Weights of a small GPT-style language model, trained from scratch on English Wikipedia.
Architecture: RMSNorm before each block, rotary positions, no biases in attention or MLP, untied embeddings.
MLP neurons of a small language model. Each row is named by its layer, matrix (gate and up: input weights; down: output weights) and neuron, and shows model dimensions 128-223. Each number is 200 + 40 x the weight over its row's rms, rounded and kept within 0 to 999. A neuron's up and down rows have the sign that makes its largest values positive.
Before each neuron's rows, "fires in" lists the words (lower case) most often at its 100 highest values on Wikipedia text that the model never trained on.

fires in: "to", "that", "and", "also"
L9.gate62,198,215,168,212,256,231,160,132,194,142,169,126,228,220,203,205,166,192,180,230,197,277,205,165,182,232,223,152,203,162,149,181,156,230,171,223,198,200,203,215,159,189,214,205,225,161,221,166,206,180,134,214,274,155,202,172,196,193,234,163,248,165,236,180,210,166,200,197,179,62,199,183,220,189,213,201,268,211,204,162,237,148,164,214,184,180,241,189,185,180,177,245,165,158,244,214
L9.up62,175,234,175,217,240,298,231,144,291,172,225,143,232,284,138,211,209,185,217,236,188,186,161,201,197,206,225,262,178,200,136,151,206,276,230,193,208,225,235,174,225,134,175,219,231,286,239,200,178,154,139,185,180,199,213,235,216,253,174,186,151,206,251,207,244,153,222,192,166,152,154,148,190,160,104,173,244,211,173,262,220,171,193,168,186,250,222,180,136,187,215,170,202,212,136,195
L9.down62,215,197,213,209,202,248,175,194,271,197,256,239,184,180,163,213,169,189,262,265,143,185,136,252,180,268,277,247,143,248,167,270,168,202,156,191,195,265,243,226,217,230,197,198,211,169,187,152,173,166,209,185,219,190,253,180,224,236,204,227,262,210,168,212,180,237,173,149,212,253,223,119,266,247,195,265,268,207,197,195,162,202,232,246,232,187,230,197,170,187,214,190,208,304,202,262

fires in: "the", "it", "after"
L5.gate408,261,137,273,188,173,233,204,204,163,144,258,213,188,240,157,237,217,182,224,238,211,254,231,244,169,235,209,195,207,182,190,159,160,152,231,167,259,224,216,186,227,235,192,221,205,176,215,161,203,136,261,191,172,118,214,112,184,201,161,219,221,252,228,176,227,265,173,174,257,203,188,190,198,206,141,283,187,137,225,163,171,230,156,185,199,231,210,230,195,164,212,184,185,219,261,194
L5.up408,204,169,283,185,229,168,174,232,190,159,185,234,169,218,173,205,144,174,190,239,256,195,176,229,136,200,158,141,261,169,244,203,242,190,206,189,172,168,223,210,205,187,197,212,173,219,157,138,141,159,158,247,218,177,190,134,262,162,174,165,226,199,217,70,191,232,190,248,166,241,236,193,131,175,177,273,173,168,229,282,122,169,160,212,216,233,211,138,167,202,170,203,152,226,231,281
L5.down408,170,162,157,183,174,212,149,137,200,146,198,190,245,181,134,210,227,174,254,156,109,192,203,223,192,229,233,214,231,195,297,226,161,230,221,235,219,207,139,227,211,206,240,287,169,265,214,269,199,243,198,276,221,250,180,182,102,269,201,239,208,183,291,274,158,238,169,194,249,196,178,177,225,118,193,178,184,155,194,187,228,202,208,216,236,193,204,202,241,196,222,253,198,179,127,180

fires in: "as", "in", "under", "for", "among"
L7.gate1385,190,238,149,195,209,157,232,228,164,196,207,191,163,224,200,195,95,236,208,234,235,202,226,202,221,222,238,165,144,216,177,190,158,201,149,195,233,236,196,262,184,187,217,227,157,241,208,255,208,219,188,131,230,199,171,153,217,234,263,155,134,163,254,214,276,209,218,131,235,119,261,188,132,275,188,190,223,233,174,252,256,250,228,178,204,198,185,226,194,205,209,173,184,218,235,131
L7.up1385,208,160,246,210,186,250,209,274,153,197,111,215,177,220,156,207,179,213,182,198,178,169,260,106,218,174,250,143,181,203,216,203,151,251,180,187,207,208,144,179,229,180,195,172,198,199,178,175,177,192,232,117,153,193,221,248,217,196,203,294,248,160,240,169,163,205,225,230,223,227,241,187,178,230,270,210,172,206,202,210,163,257,231,183,209,139,141,163,148,220,195,220,216,294,153,232
L7.down1385,251,127,274,199,110,197,201,213,206,119,208,217,158,203,108,171,253,176,177,227,174,159,277,202,208,210,178,167,182,189,212,224,188,191,197,188,230,247,180,186,175,201,247,240,190,240,169,195,238,105,182,162,241,216,100,200,305,188,162,238,269,182,277,242,211,178,229,189,262,216,194,180,289,235,147,270,180,158,190,177,225,255,211,177,218,169,135,274,170,242,161,226,228,245,148,200

fires in: "the", "all"
L7.gate141,199,159,147,206,171,111,171,225,208,123,253,173,131,221,163,252,258,258,229,119,173,231,209,189,187,181,190,195,237,162,179,196,200,175,180,143,179,156,102,151,159,215,207,225,202,257,243,168,186,277,143,213,262,188,236,195,222,254,248,272,238,213,171,230,145,261,234,212,141,158,209,225,153,257,178,284,189,202,190,214,270,227,188,55,110,119,242,237,154,191,264,255,194,156,242,196
L7.up141,191,175,126,241,225,104,213,214,167,258,325,98,162,277,160,226,222,160,179,250,230,143,219,211,200,199,157,177,132,165,276,239,247,127,234,187,167,160,123,228,91,207,179,270,221,230,167,178,162,216,145,202,269,204,195,175,174,226,213,108,210,207,162,169,187,174,157,259,198,215,239,115,235,215,163,130,182,136,260,234,150,194,149,220,244,179,214,193,211,178,155,216,156,228,202,245
L7.down141,161,191,192,243,145,194,217,197,217,247,186,176,150,198,164,192,291,205,168,115,173,165,195,130,182,187,220,188,248,252,191,242,200,176,256,217,209,156,166,175,215,250,154,308,271,245,227,169,141,182,142,208,297,177,164,229,216,183,254,212,260,241,194,249,164,248,158,176,133,229,169,232,148,214,204,171,250,202,171,197,226,200,212,212,149,163,152,253,258,172,191,237,140,231,199,239

fires in: "not", "also", "are", "were", "is"
L7.gate1312,166,221,232,249,242,219,164,222,239,184,227,278,215,220,163,188,258,250,150,160,141,292,243,191,177,231,212,211,237,110,258,215,205,153,217,197,221,206,208,208,134,156,215,237,178,234,183,134,198,244,226,168,208,257,150,184,276,154,165,220,125,240,215,230,317,188,243,257,147,236,155,236,178,157,141,230,222,204,224,203,236,129,207,182,171,137,177,188,199,149,228,231,203,197,273,277
L7.up1312,143,189,206,159,204,190,146,179,204,212,126,195,211,173,199,170,214,208,115,158,140,236,216,210,145,186,193,215,155,116,193,129,257,207,165,119,255,168,195,230,221,213,231,215,163,120,198,216,162,193,210,209,165,187,222,208,208,243,146,202,191,185,181,170,232,228,307,173,176,326,193,179,141,277,186,228,134,190,238,221,238,158,128,157,202,231,260,189,159,254,248,189,243,187,213,225
L7.down1312,218,181,252,254,186,156,265,213,210,189,182,364,149,166,216,229,168,195,184,239,188,173,183,156,220,209,148,195,183,191,182,210,160,191,143,228,204,260,164,295,176,292,277,46,217,255,167,177,290,249,181,199,221,149,187,167,232,219,205,211,179,177,196,173,293,190,121,190,205,214,210,201,222,236,125,221,244,204,253,232,138,188,166,180,237,189,187,187,289,170,216,201,161,212,250,155

fires in: "for", "of", "with"
L7.gate1393,203,202,189,259,250,224,207,210,196,161,265,171,208,205,221,210,226,184,192,267,133,238,138,292,164,204,300,222,233,194,185,188,204,180,153,174,181,216,138,230,151,231,127,189,214,234,139,175,188,170,206,217,137,183,182,249,170,254,166,189,155,192,157,247,141,117,213,242,227,246,206,190,233,235,243,174,179,217,230,165,204,134,139,216,201,286,209,185,198,202,195,198,162,160,185,250
L7.up1393,224,144,211,145,231,235,169,194,170,181,235,154,205,218,266,267,225,238,185,180,151,142,187,273,206,230,188,185,242,193,205,208,144,119,203,262,209,214,214,220,239,184,241,189,177,209,168,204,201,246,160,169,197,253,192,183,185,259,231,226,139,251,265,200,165,171,159,209,253,181,169,225,284,208,197,189,176,187,130,193,177,199,219,153,225,286,178,208,188,215,247,200,190,215,263,145
L7.down1393,175,206,156,183,204,188,209,274,235,228,235,212,289,263,248,178,284,182,233,210,235,160,162,293,271,215,148,217,150,160,150,192,227,154,218,190,241,245,219,138,122,183,194,263,226,187,157,171,254,85,213,205,191,180,106,222,160,246,179,208,172,204,206,135,124,211,167,226,213,154,160,209,172,235,275,225,164,224,247,178,172,223,164,164,105,231,174,240,227,245,184,205,192,169,195,231

fires in: "to", "had", "also", "i", "who", "may"
L7.gate923,173,209,116,261,235,169,136,145,206,133,153,123,252,162,234,273,173,167,161,217,206,144,208,265,190,193,220,234,230,259,139,206,186,201,273,169,145,221,218,147,159,159,252,195,214,153,207,198,236,240,284,212,184,144,165,142,155,183,188,233,220,242,149,218,250,193,168,195,213,87,111,272,233,229,187,285,272,207,171,229,159,178,151,217,219,224,205,220,182,204,199,218,228,148,198,232
L7.up923,214,191,163,186,230,273,211,224,178,174,229,248,234,193,225,253,216,205,166,188,174,224,291,236,220,209,230,169,186,137,174,238,229,230,158,184,174,194,118,185,165,174,228,155,152,172,227,180,129,220,336,196,156,199,180,217,226,258,180,231,203,233,152,227,239,240,178,254,168,148,235,180,142,205,207,182,190,129,177,191,136,194,124,280,236,194,237,248,170,241,145,199,211,161,241,162
L7.down923,191,201,251,159,193,261,240,164,233,202,251,267,173,209,191,217,179,297,207,155,233,174,239,164,240,213,197,271,193,177,241,160,143,152,167,263,176,219,232,215,172,273,129,165,179,204,240,173,218,126,273,158,254,195,246,213,178,213,178,156,173,236,224,243,135,232,167,162,162,187,169,171,181,174,183,179,231,232,221,241,188,160,154,186,247,161,248,133,115,187,236,190,193,182,257,166

fires in: "it", "as", "were"
L7.gate1048,173,220,195,114,201,144,167,138,162,250,172,203,220,208,175,218,213,188,146,170,186,211,173,204,238,191,255,189,182,232,224,275,175,202,163,198,215,171,168,215,215,244,251,206,219,154,285,178,180,223,197,103,191,176,270,197,266,181,214,178,185,178,226,245,229,231,204,193,169,197,174,251,151,231,294,145,146,301,171,198,207,173,201,257,265,177,173,173,197,157,206,260,199,200,168,171
L7.up1048,122,220,217,160,125,199,203,171,191,150,245,245,238,200,193,240,230,181,162,258,212,272,130,131,222,121,226,239,255,213,146,188,171,204,209,183,164,134,117,192,170,210,180,260,103,170,280,218,190,109,180,159,164,206,213,204,254,147,116,214,179,181,153,180,210,221,145,85,267,267,125,269,262,196,205,203,173,229,216,148,209,254,199,157,163,159,154,113,187,249,215,138,181,204,193,217
L7.down1048,176,162,226,250,138,235,275,156,285,212,195,206,233,168,177,254,158,258,227,225,175,159,238,245,206,156,217,210,220,209,165,182,216,173,216,151,198,201,179,291,159,183,180,135,295,204,135,179,200,275,161,247,276,218,136,182,147,237,205,246,257,201,191,164,127,160,192,205,203,235,217,234,173,190,178,314,165,184,218,135,170,195,256,173,210,243,201,235,196,205,208,243,242,170,209,225

fires in: "the"
L5.gate1020,200,146,192,221,209,236,233,163,136,164,212,203,214,201,136,251,238,207,157,183,199,190,232,155,157,168,184,278,132,217,171,228,174,207,231,194,218,195,146,191,170,174,166,260,169,139,258,230,185,185,199,239,120,187,217,127,207,249,269,175,270,213,159,169,271,215,166,223,166,171,213,197,141,233,200,181,224,186,215,215,243,227,155,187,187,238,263,210,212,261,207,184,212,273,181,154
L5.up1020,196,249,263,201,210,295,207,215,293,180,223,234,196,219,228,229,227,245,140,141,228,178,285,199,244,212,178,181,222,145,207,198,233,207,207,175,220,132,162,261,168,215,161,233,162,280,213,82,179,230,172,268,206,207,205,178,228,152,256,166,158,202,218,187,202,137,167,242,253,189,184,148,181,264,190,204,212,197,225,189,151,149,196,148,227,205,131,234,212,131,225,189,231,161,242,201
L5.down1020,229,183,190,161,246,244,252,178,200,205,182,223,221,166,197,280,178,230,116,202,215,199,235,121,189,150,130,211,182,232,203,205,181,213,218,190,177,194,159,231,200,308,201,196,162,210,231,205,162,249,130,219,131,208,218,189,167,236,289,237,306,211,138,191,147,259,187,193,123,163,265,148,172,243,223,147,227,265,143,279,225,235,177,227,274,170,222,170,216,220,199,246,171,205,213,163

fires in: "for", "in", "of", "on", "the"
L9.gate813,231,161,206,132,203,236,241,150,183,175,158,91,218,243,161,219,166,155,198,208,231,257,183,196,153,235,233,258,235,221,323,168,224,174,163,211,242,264,160,181,266,253,259,190,166,233,109,253,215,256,188,244,182,246,138,137,209,208,224,155,163,131,237,192,246,182,218,207,151,186,168,262,260,148,198,190,189,221,211,207,136,177,159,197,248,217,120,184,202,221,154,215,148,183,162,223
L9.up813,243,177,206,229,235,214,231,157,190,223,108,156,198,196,198,192,216,227,251,209,141,213,182,218,243,171,181,267,202,149,236,139,173,213,207,179,185,229,235,226,206,158,187,234,170,204,230,210,216,266,146,232,179,232,168,139,131,183,188,164,229,230,213,172,205,153,227,161,316,177,167,242,234,268,250,250,255,239,260,130,209,233,169,142,248,204,210,185,127,188,173,189,215,159,246,218
L9.down813,129,250,235,211,173,249,187,231,219,242,206,185,206,143,261,186,212,157,222,309,232,172,155,207,294,216,225,162,213,158,193,167,263,243,178,242,137,242,202,194,203,231,184,284,274,199,266,262,195,252,192,246,203,202,164,163,185,269,260,187,203,183,154,189,209,193,174,231,211,212,237,158,225,198,264,162,156,226,201,224,195,220,258,133,185,222,154,208,175,199,237,226,163,205,150,265